python train.py --hidden_size=160 --head_dim=32 --norm_eps=1e-05 --rope_theta=2350.0 --rope_fraction=0.25 --qk_norm=false --attn_scale=0.177 --max_grad_norm=1.0 --doc_mask=true --train_tokens=87190000 --max_steps=3762 --dataset="wikipedia_en"
MLP neurons of a small language model. Each row is named by its layer, matrix (gate and up: input weights) and neuron, and shows model dimensions 0-159. Each number is 500 + 40 x the weight over its row's rms, rounded and kept within 0 to 999. Numbers have three digits each. A neuron's up and down rows have the sign that makes its largest values positive.
Before each neuron's rows, "fires on" lists the tokens most often at its 100 highest values on Wikipedia text that the model never trained on.

fires on: "az", "h", "ad", " r", "g", "hes"
L6.gate87:558506519537443506437448481547461533566498506473494511492496489467530484513492484429519478477489473531493509408476545533518527478526464504419497519437446439502494486523493546496494548523538450494577500511535557541570475466498536479504527474471492434477514426529362533495537474562481542559474433485425451620531486390539500499483429498500495512481531483492484561559490486453483462517503514539457482472528514447533495479405457504513537483448423441482503534528489484516451488584504478
L6.up87:480483461506494422486482467546507414507535493467467490456458506501530465544496493396500495432527523527467530463429571497527450447526444502485482484461512496472499513519431470547537522486517474491490494549489560497564507495485574463533564577415530495470533436528360521507460537515486517511470481511455467554495449490425523500467485473514394591468569474470482473541481510458525468468480482553445510525519511461493448535403461504500506473486401502470519497556501468511438492546469524

fires on: "en", "v", "l", " loc", "ran", "ver"
L7.gate360:462510558459411526477552520496491506496515503524481528556455460535579531439489523436520483510551502480506467487444559542464522531410563490507498600567561580503519454551516495515539441494463516536452457488470500485487487518530479510464413522467505500509487500505501402522518544538429474534542468481516537519499475491463460440559561567557481507509507485499593470485440529525506530541551555497528585542563513477589544516534520539403532484500512538505538424527484476475441499501467536
L7.up360:455514510487439548591516457504452506469421490525558579535493478518507485382557477473524474502462483537569473555490527465480522518504504494511465533464503574481591555526500521513422445491456521537534558517489509532516497535474516451469460532499517583485499487456504465488438451560489513492504586431487478454503472423478433440583487523471416450512483473461557447481520541464491521532514490476442473511564552504479489537504514540496438522503509594538479434536494467449466544479553489

fires on: "on", "en", "le", "n", "l", "ed"
L9.gate211:521510509509488480530551547475446504537566479487500519592552481480533450441529497471493464456519446523476514550458486524450533496430585568528468567562519517459527468548507537478487510439503521524579499494461556512483523505493477517522534595503580509477438450443468499488468559498481454542525503515496483532474536540500509523503630506464421485555489452516485479520447523544545490481538576532540559587469515474542496524554535459434504466576534450506421525509564535490437517521502550
L9.up211:494480443541474476555586462482483506487514536511532541502520423473468443443488578464501514492452484577522484539447539577551453464469523485573434608503491567454527471547527535444506504481523517505516488504417478554535460523515460569556520529468573572506516524487489527519482512491448449476555543435490550480478410498497468541486556508500405514507487530496551478480454486495507523485542496550529512473562484540514491485483542465455424485492531423480576470519560551508514493491589460

fires on: "in", "k", " may", "ens", "g", "ou"
L5.gate366:439508493469506570486564486552424528470458575448469487470463496569496445462499453455541527487478503465556451604521496487442505534409502550518508532499572581475518582530516468469478520480494452454455503499602521518486477517550467472495504513544517515552531575522515491563531441470509440511596521512517509476521460415440455447464490526521489486543453513488467502474456403498485477534481504472429545549466454534473522481463549480501478573509549494578465499493492490484461484504516439
L5.up366:434566515481484566528513467488488567427493512572522502486443492534518553464549501563507526533530454459485552515418443536518554498486504478474514488492484527531473545511551512460469412542520492553492517540492590488460448535613481462515475484449514520523511477488461539557464507512507463543628536474473520479557561404510496504505476572527524493546492557523525537519463517467574490540527510523519575427477482589503551543478501559517506569498492521475475535525540462437485431516509488

fires on: " 1", " to", " 0", "ed", "ing"
L12.gate321:457543430468527482511539486509449494571485488481560444537467562499536506450470527434581484500590524530563506498460519503537510541490536472517565460459469466499571484483506497492512538498559465525459556487519554466586492458498513384556509457542569497530470456457482439504493531506467494535478571481507429512510483481491566482471508501463508550488512542489494558538395508508537509439533581577462502519448492539511477466476499375478567515528463547456472528526501467483486450497568505
L12.up321:472537510494516518518509528479486462588490476466552518521484527499506482477443527514573465518502517393531569522488416469468513531497526469487547443462502418433477472431441584486565514527532429557481465552467557435489512526462479466516557496431520467497546494474454450486440565506505480560492593518550472451486484443508521547511526439543487510459519452490497506496551566493463492477494522555476492487552435498476436525429542440483497423555487471508516515521488515480592512429566496

fires on: "ed", "ing", "ens", "s", "ab", "le"
L12.gate49:550541518496512413480492477521467520518459510481537528518537508453528520464529549433549509481472495543550522528486530452448494504483379504625550455399513490516494499473428459457480468489549464449563531581487459496495499539518500450456519460545502435516540458527456485567446508542549519520506524517568551479521521508459498498485415480554517476502441526524522524529475550499623472515508487518495488543574515488527539446520521504509597551501455441488523554491510524458467540540521430
L12.up49:530510560473551544503471559493563428511549481529550482458506524475489396444512456415519517491520457505460519470454439471525505532544398497459494547512450434459521525466483520506522491510527578454518470554555537533529519494567519458577537410527533470498536505504441431492490506465460494461495513534541520497520479465449497548482472504486503485523461482528455545592483485564480456505549573573473597475524471540448565497502472426500474466563542524534448454463510538565533513512518468

fires on: "os", "on", " sign", "ack"
L5.gate275:532512534517546542483475483507552487486495485543476489500475502500471502547525530503464560529444483532520483571505497471478398471554442492471568422437550519437459487523424567533454509522552490503455523579563507473548572488502483489487498484514483553505484499482484390474493514428557510501535464544497508532530523503515541465487466521546534444503450562502509580491470536512531484536518489538484475529590497511561468477529517476657514449494525552477432488460459494543467457569498401
L5.up275:509481488426523492490586494493547433531488486499496493496569578567562438499431532484492504537504503579463512544494467450488447522484546454515463447620468454446530493510551467467426475516431523479454477418493500421516500477452540533482542503509534516496451574457526437495513572398497497513572506501485502518503489581517508489461486464457566506456551526437479553487498525545525432499441474451563474489558531529474479474469482490552521539519475474519494518527485605505491464507530486

fires on: "ain", "a", "aint", "el", "ic"
L7.gate399:507529505559467539499468522438492469449520485458511514519484513440513535496403411542508576503478497508394481465504492491559464565459498512421525547578462453477485484453509482527510530510598539539539544497505502534546572490491427499493458503554545549524525520541537487579549462481483460462494391479514563420522467458479424556490554512529485557505465471496441504474446486490443512541532478515518541432507493503503508516493506507526527523524630468532540518538469484487556536456514480
L7.up399:492467492569544547496486474474509514499515576551466459539461504489581542487459548542529518502539447431452529489520525497452465468442543495527576527544507508511449556435518496545546503526531485502537478480470480564502524474518457480549565503493618525484515479510558516570516389526527414460518430451557524454551492490463486589503463500553433543495471563451474492449514497491453504448542539500503475439519557490485476486532515502550482523469507533588573495516511497513559593468508540

fires on: "t", "et", "at", "ed"
L10.gate229:395526492505563513557469517509569457549530456478522439454464473529513570521515456505558473508478500528489506485481476479534514533524452475503489509444436541481457558544484513526557561580499475476533505481537433430551472525492532576502443464480507507481490501565495512514496531449448539528473582451533488487479464465440530488517513501530509434522529525430440505516509556565519487563497514455484494429573554466492486574485478467537447510474477621461461457458487604555503511442454469
L10.up229:516512530498524635419507469531458465488472593535562498527490501464477539508445521458531520560469523469564517490495514457445480559526426494477484489514549433498491498473507523381550531441420587487529451514539546541457481548510534552463518515559498536403469505510470494489505515569467504448473487559464496494519471470571456533518502490522492532480419533447536393552508510439506565550468521463515458474555497458470494497498537550510505458458537474474470491502502479510537520451480457

fires on: "un", ".", "im", "her", "al"
L12.gate87:455451526566529481493602504514450427437533411490557478524469533543472461405527547473514452517455472525510441436502522495496550486452498567519432450516505480529491537532493515445547522511520468542456546481608477527532481525496517493473527508487516473538462529512598414489472478513526560535494461523450438568441395544477495484479532525517515465536499515494603473494471507488498434588505569555508554494494517458460499448511487523522472559474493525539446528499541466467511509498521462
L12.up87:517510498500536538479515526484524451446500482484437447476530470481415485483563449479474464545512504503548545484526563531431516533503526522520513429505502490451503496480487557394572445517499520565533489501510460591522494461507508474542458414548547404463452508558571525493480527519493459514481422447529473600515545480525462497507478544500538465488470464442530525547475515484581498432492420501552525507409549503538522518515505476516537526554478461491591456506403479475532492518482458

fires on: "a", "and", "ile", "ain", "an", " Gen"
L6.gate3:474470483497521487492494461490549508492499454549594441520536448488518516503430568539470474553524483476481535545442542474549482478510496516464521527511517512529536504503428525579460516448551506499491588513463487494495524562467417494517481549489472495492496484475555500557496529499590452511558457498480519428513478458516569555493448538507501508494455465436449441509550489464387564475520439549468555452548506522448478453527503468470472467429571483531581422425543492498559502532574510
L6.up3:426481544524478555493502516500447526448510448518454500483465540440518544515432522501477533492503545528499488561484565528462474500513477522438530595539443494516488508502445450533540523531524454518474480539491573522575503495511498483463468478515442507469444525546578551532459463488450479518601455486526491476511447463534527577449439472494578548521525557451439518551516478484403536424472499534503544481518499565491550466556548479470520528488501446561544485453538479460456602512554552

fires on: "t", "h", "at", "ag", " Ab"
L12.gate189:602545519475568479487488476501510489493471515477445508510509455454478557488441467559510434474557477570477411512468537495562497490583514548489576502518427566507439560514527513481550529527524437506594522529492400505564534512514525483527548497469456507460553502502530505475458494523551465530367504496456541536499475523539573474500473479531489482512478529487561462430481514464513560509565547469465503477542525563464460513534490434479448496432436518498517505482474510453513453447460511
L12.up189:506574477489475550522525532472470470515493438482476462524511455519482469482497491408503487511457528501510436485510544490442459527547579506491491481517463517561462485497567544509519563454532541497513478509475503569555457492615493579525491548440514509425472525491512518532515452527419458501525505500467507482630519510546488440519520500554551567468509545595459522502474501434526484520447526472522502415529495493461516581450506537476453507421446440490377504522496465487490501466499465

fires on: " a", " re", " start", "-"
L12.gate213:546512437477524523496494483504472525526469513461564533512528554493530553533510528475507498548450544509514550487495495510498442511495549511451576534469514522535483506543589472460535565505444516540466539551536468528506533447518479536520475479564442513518507574509585475501582433582479467504475526475467408531454392516455551567444531512529516476513414506502491467460524508596513489528500487531494469532519411538452473452466488489538487481458558509518565455512496612529552489447512435
L12.up213:499533488446489492539466504488499531471513436442463466499480503501506489520457525435507502460476509474474539477526448491493476492453453545490557522443523558541473494494602521490460523485522513530513471528380443466505517494516472535562552524502500495489552512443540439554506472508492357483484468518527509491474485539452475498482471477630499463569469549494500479499436503545477486469501474507604571531520502602493446514419491516522450452462620517484527506537475501546517518449575498

fires on: "c", "v", "k", "ian", "in", "l"
L7.gate14:430480521456457560510486532524457590538464480481533503573475551457534496509487479497505480446429508504517444409440448508446441464472518520446522501531497536506522573569528484468535495476519524520514614511522486531454459493522440538463457458504495475548474489530459490547607466518508438522511479494567484497517535568456457467455476500560490520542496491497506546460529471511531457448487507515425505574508558479497593582515512532487457482486557484503439554451449447484495588509438471
L7.up14:459508527553455507504609541437501524548485467430526522504427499534561481467514506491507480507475514474506465471521444459485569519500511537503535524524497500503542517488526570417426459572522433558448495509555465464466405452496484607480498492580526572527469481498458537523496483524519444551505517541550507545487531466468461505532500497472525513525490471475473433552561553410468488502465470514423564506439528491455526550522447516550539455528514419542539486451559509492459525518469570

fires on: "s", "m", "er", " bre", "a", "r"
L4.gate21:494489492532601508534478457486518471503466528464523523476485536447524574537515488570499513517437476507529499484475507523507518468415467489533520490448529474511465521440453464428469510436498467525471528531522462497606490487431437437473526460540516511488455540517459427460545492468496468521576514571505498461507496465468393542423517451461552448599436519564434546490524527538461471461474558479517553551478512557495465541495575447540543447521538469545473521500469531536510446523499443
L4.up21:473511475522527471628484446498459430542515515519519552546453583472516567491494522529481525500505429522483482474477523505506557539455477477541495523447485481460488541449409485535479444503500523496462527555426497471589471446508531472515545422526557534516470495463439532456524421547559438580460436517487512447545492529464444563428555522511522541540480554514414511512548544481518453475462477516585491489489543472501449515478508457542460525452523464496542504490535539561479491482495554

fires on: "im", "ed", "ing", ".", "l", "ash"
L5.gate273:429584484550534482530565505501497419475461467511523474464458515454509489482487532463467474450448527541404462490504509478455527491502486454506493501415426496448546506477455530476511499445552525527493555463489455469529493493506470512483468491520538486502400533552492379462491446452604501502425516492457527568443504469483463514511483473480581400560482547470524514489465526563506479540493462524575470516486493461477443461526492433548456427470511534543520551464474501437480456516457506
L5.up273:514555440486489477497534521497498491509540518467539572448488504444506463521492534466466517459471450499460475440518466504458536486539485505474490507431514505453455496416459508463555507465524471474510580433463458471534375430469513557521435439540517500559459501512525473470468587430567492475455554577506522560450512497492447527428569454509534453524539494504449478522534430577531535517494452533534459559484492472428530562441535466524456439502497505559498473471442532467518499468459512

fires on: "e", "a", "s", "o", "n", "it"
L5.gate92:463582512547525544522481512507569475485564522435510517429501539491511542539538485469486532505507485544513514464548530511562494471527483520514455491470447462502464561425553481395581493522532541395476486519504459506525511584384451598537469484488588533522492511474514512506515459456498486513544482480522521594484492481521450558439509477553493434529458555493447525509512454576516507534549495452494466486521482521491465544514511491466582487459514553450474530491488523529579554458514555
L5.up92:504482465530496484612502480496499482509493522545511522403499504478494479459479529453457507577486452499563498569497482520495526468526481533608503439462532428498482476498495497546444446529570451518483455562493526515451534528502469480549547363565538454469512459468504494477474459514501432502529544529506520428540565429511396486484462528541453503606478498507530460490488405540506456544421527524496503455553463493531533477524487525470488522502427544485455483525518480526489470492538476

fires on: "ual", "'", "ility", "el", "\"", "e"
L5.gate97:463470524496487468481473426529483463482563484595486478504434507483523447543457453598499478525477469535451541478479428447555463410420583515503440533482494494495430492551569628537509483468511511471538473574443537427477449470459491467499515474509505515436488489471585441470520540470476532467558525469511523479505534506502539491531542533535547541479509518552560532510497517476469516529566544575468522575478472458501522467463494486472500484495513456486440434541528567531484474505462489
L5.up97:462513569452502511441478529481543479413548539530464436569474516492625493444556491528536487443561398542445476548492479495503441535398555485448479518553467502526486470508527465476563498460519476496527480447522491477388495533499471528520483475533516487483476394479479518526530517495496440526483500454564507444541456471507495445491520511510451550479536567497439463500525481472483496419545457510535447498439474452540455487537472524469458500564435465544522481499512525528551458533475486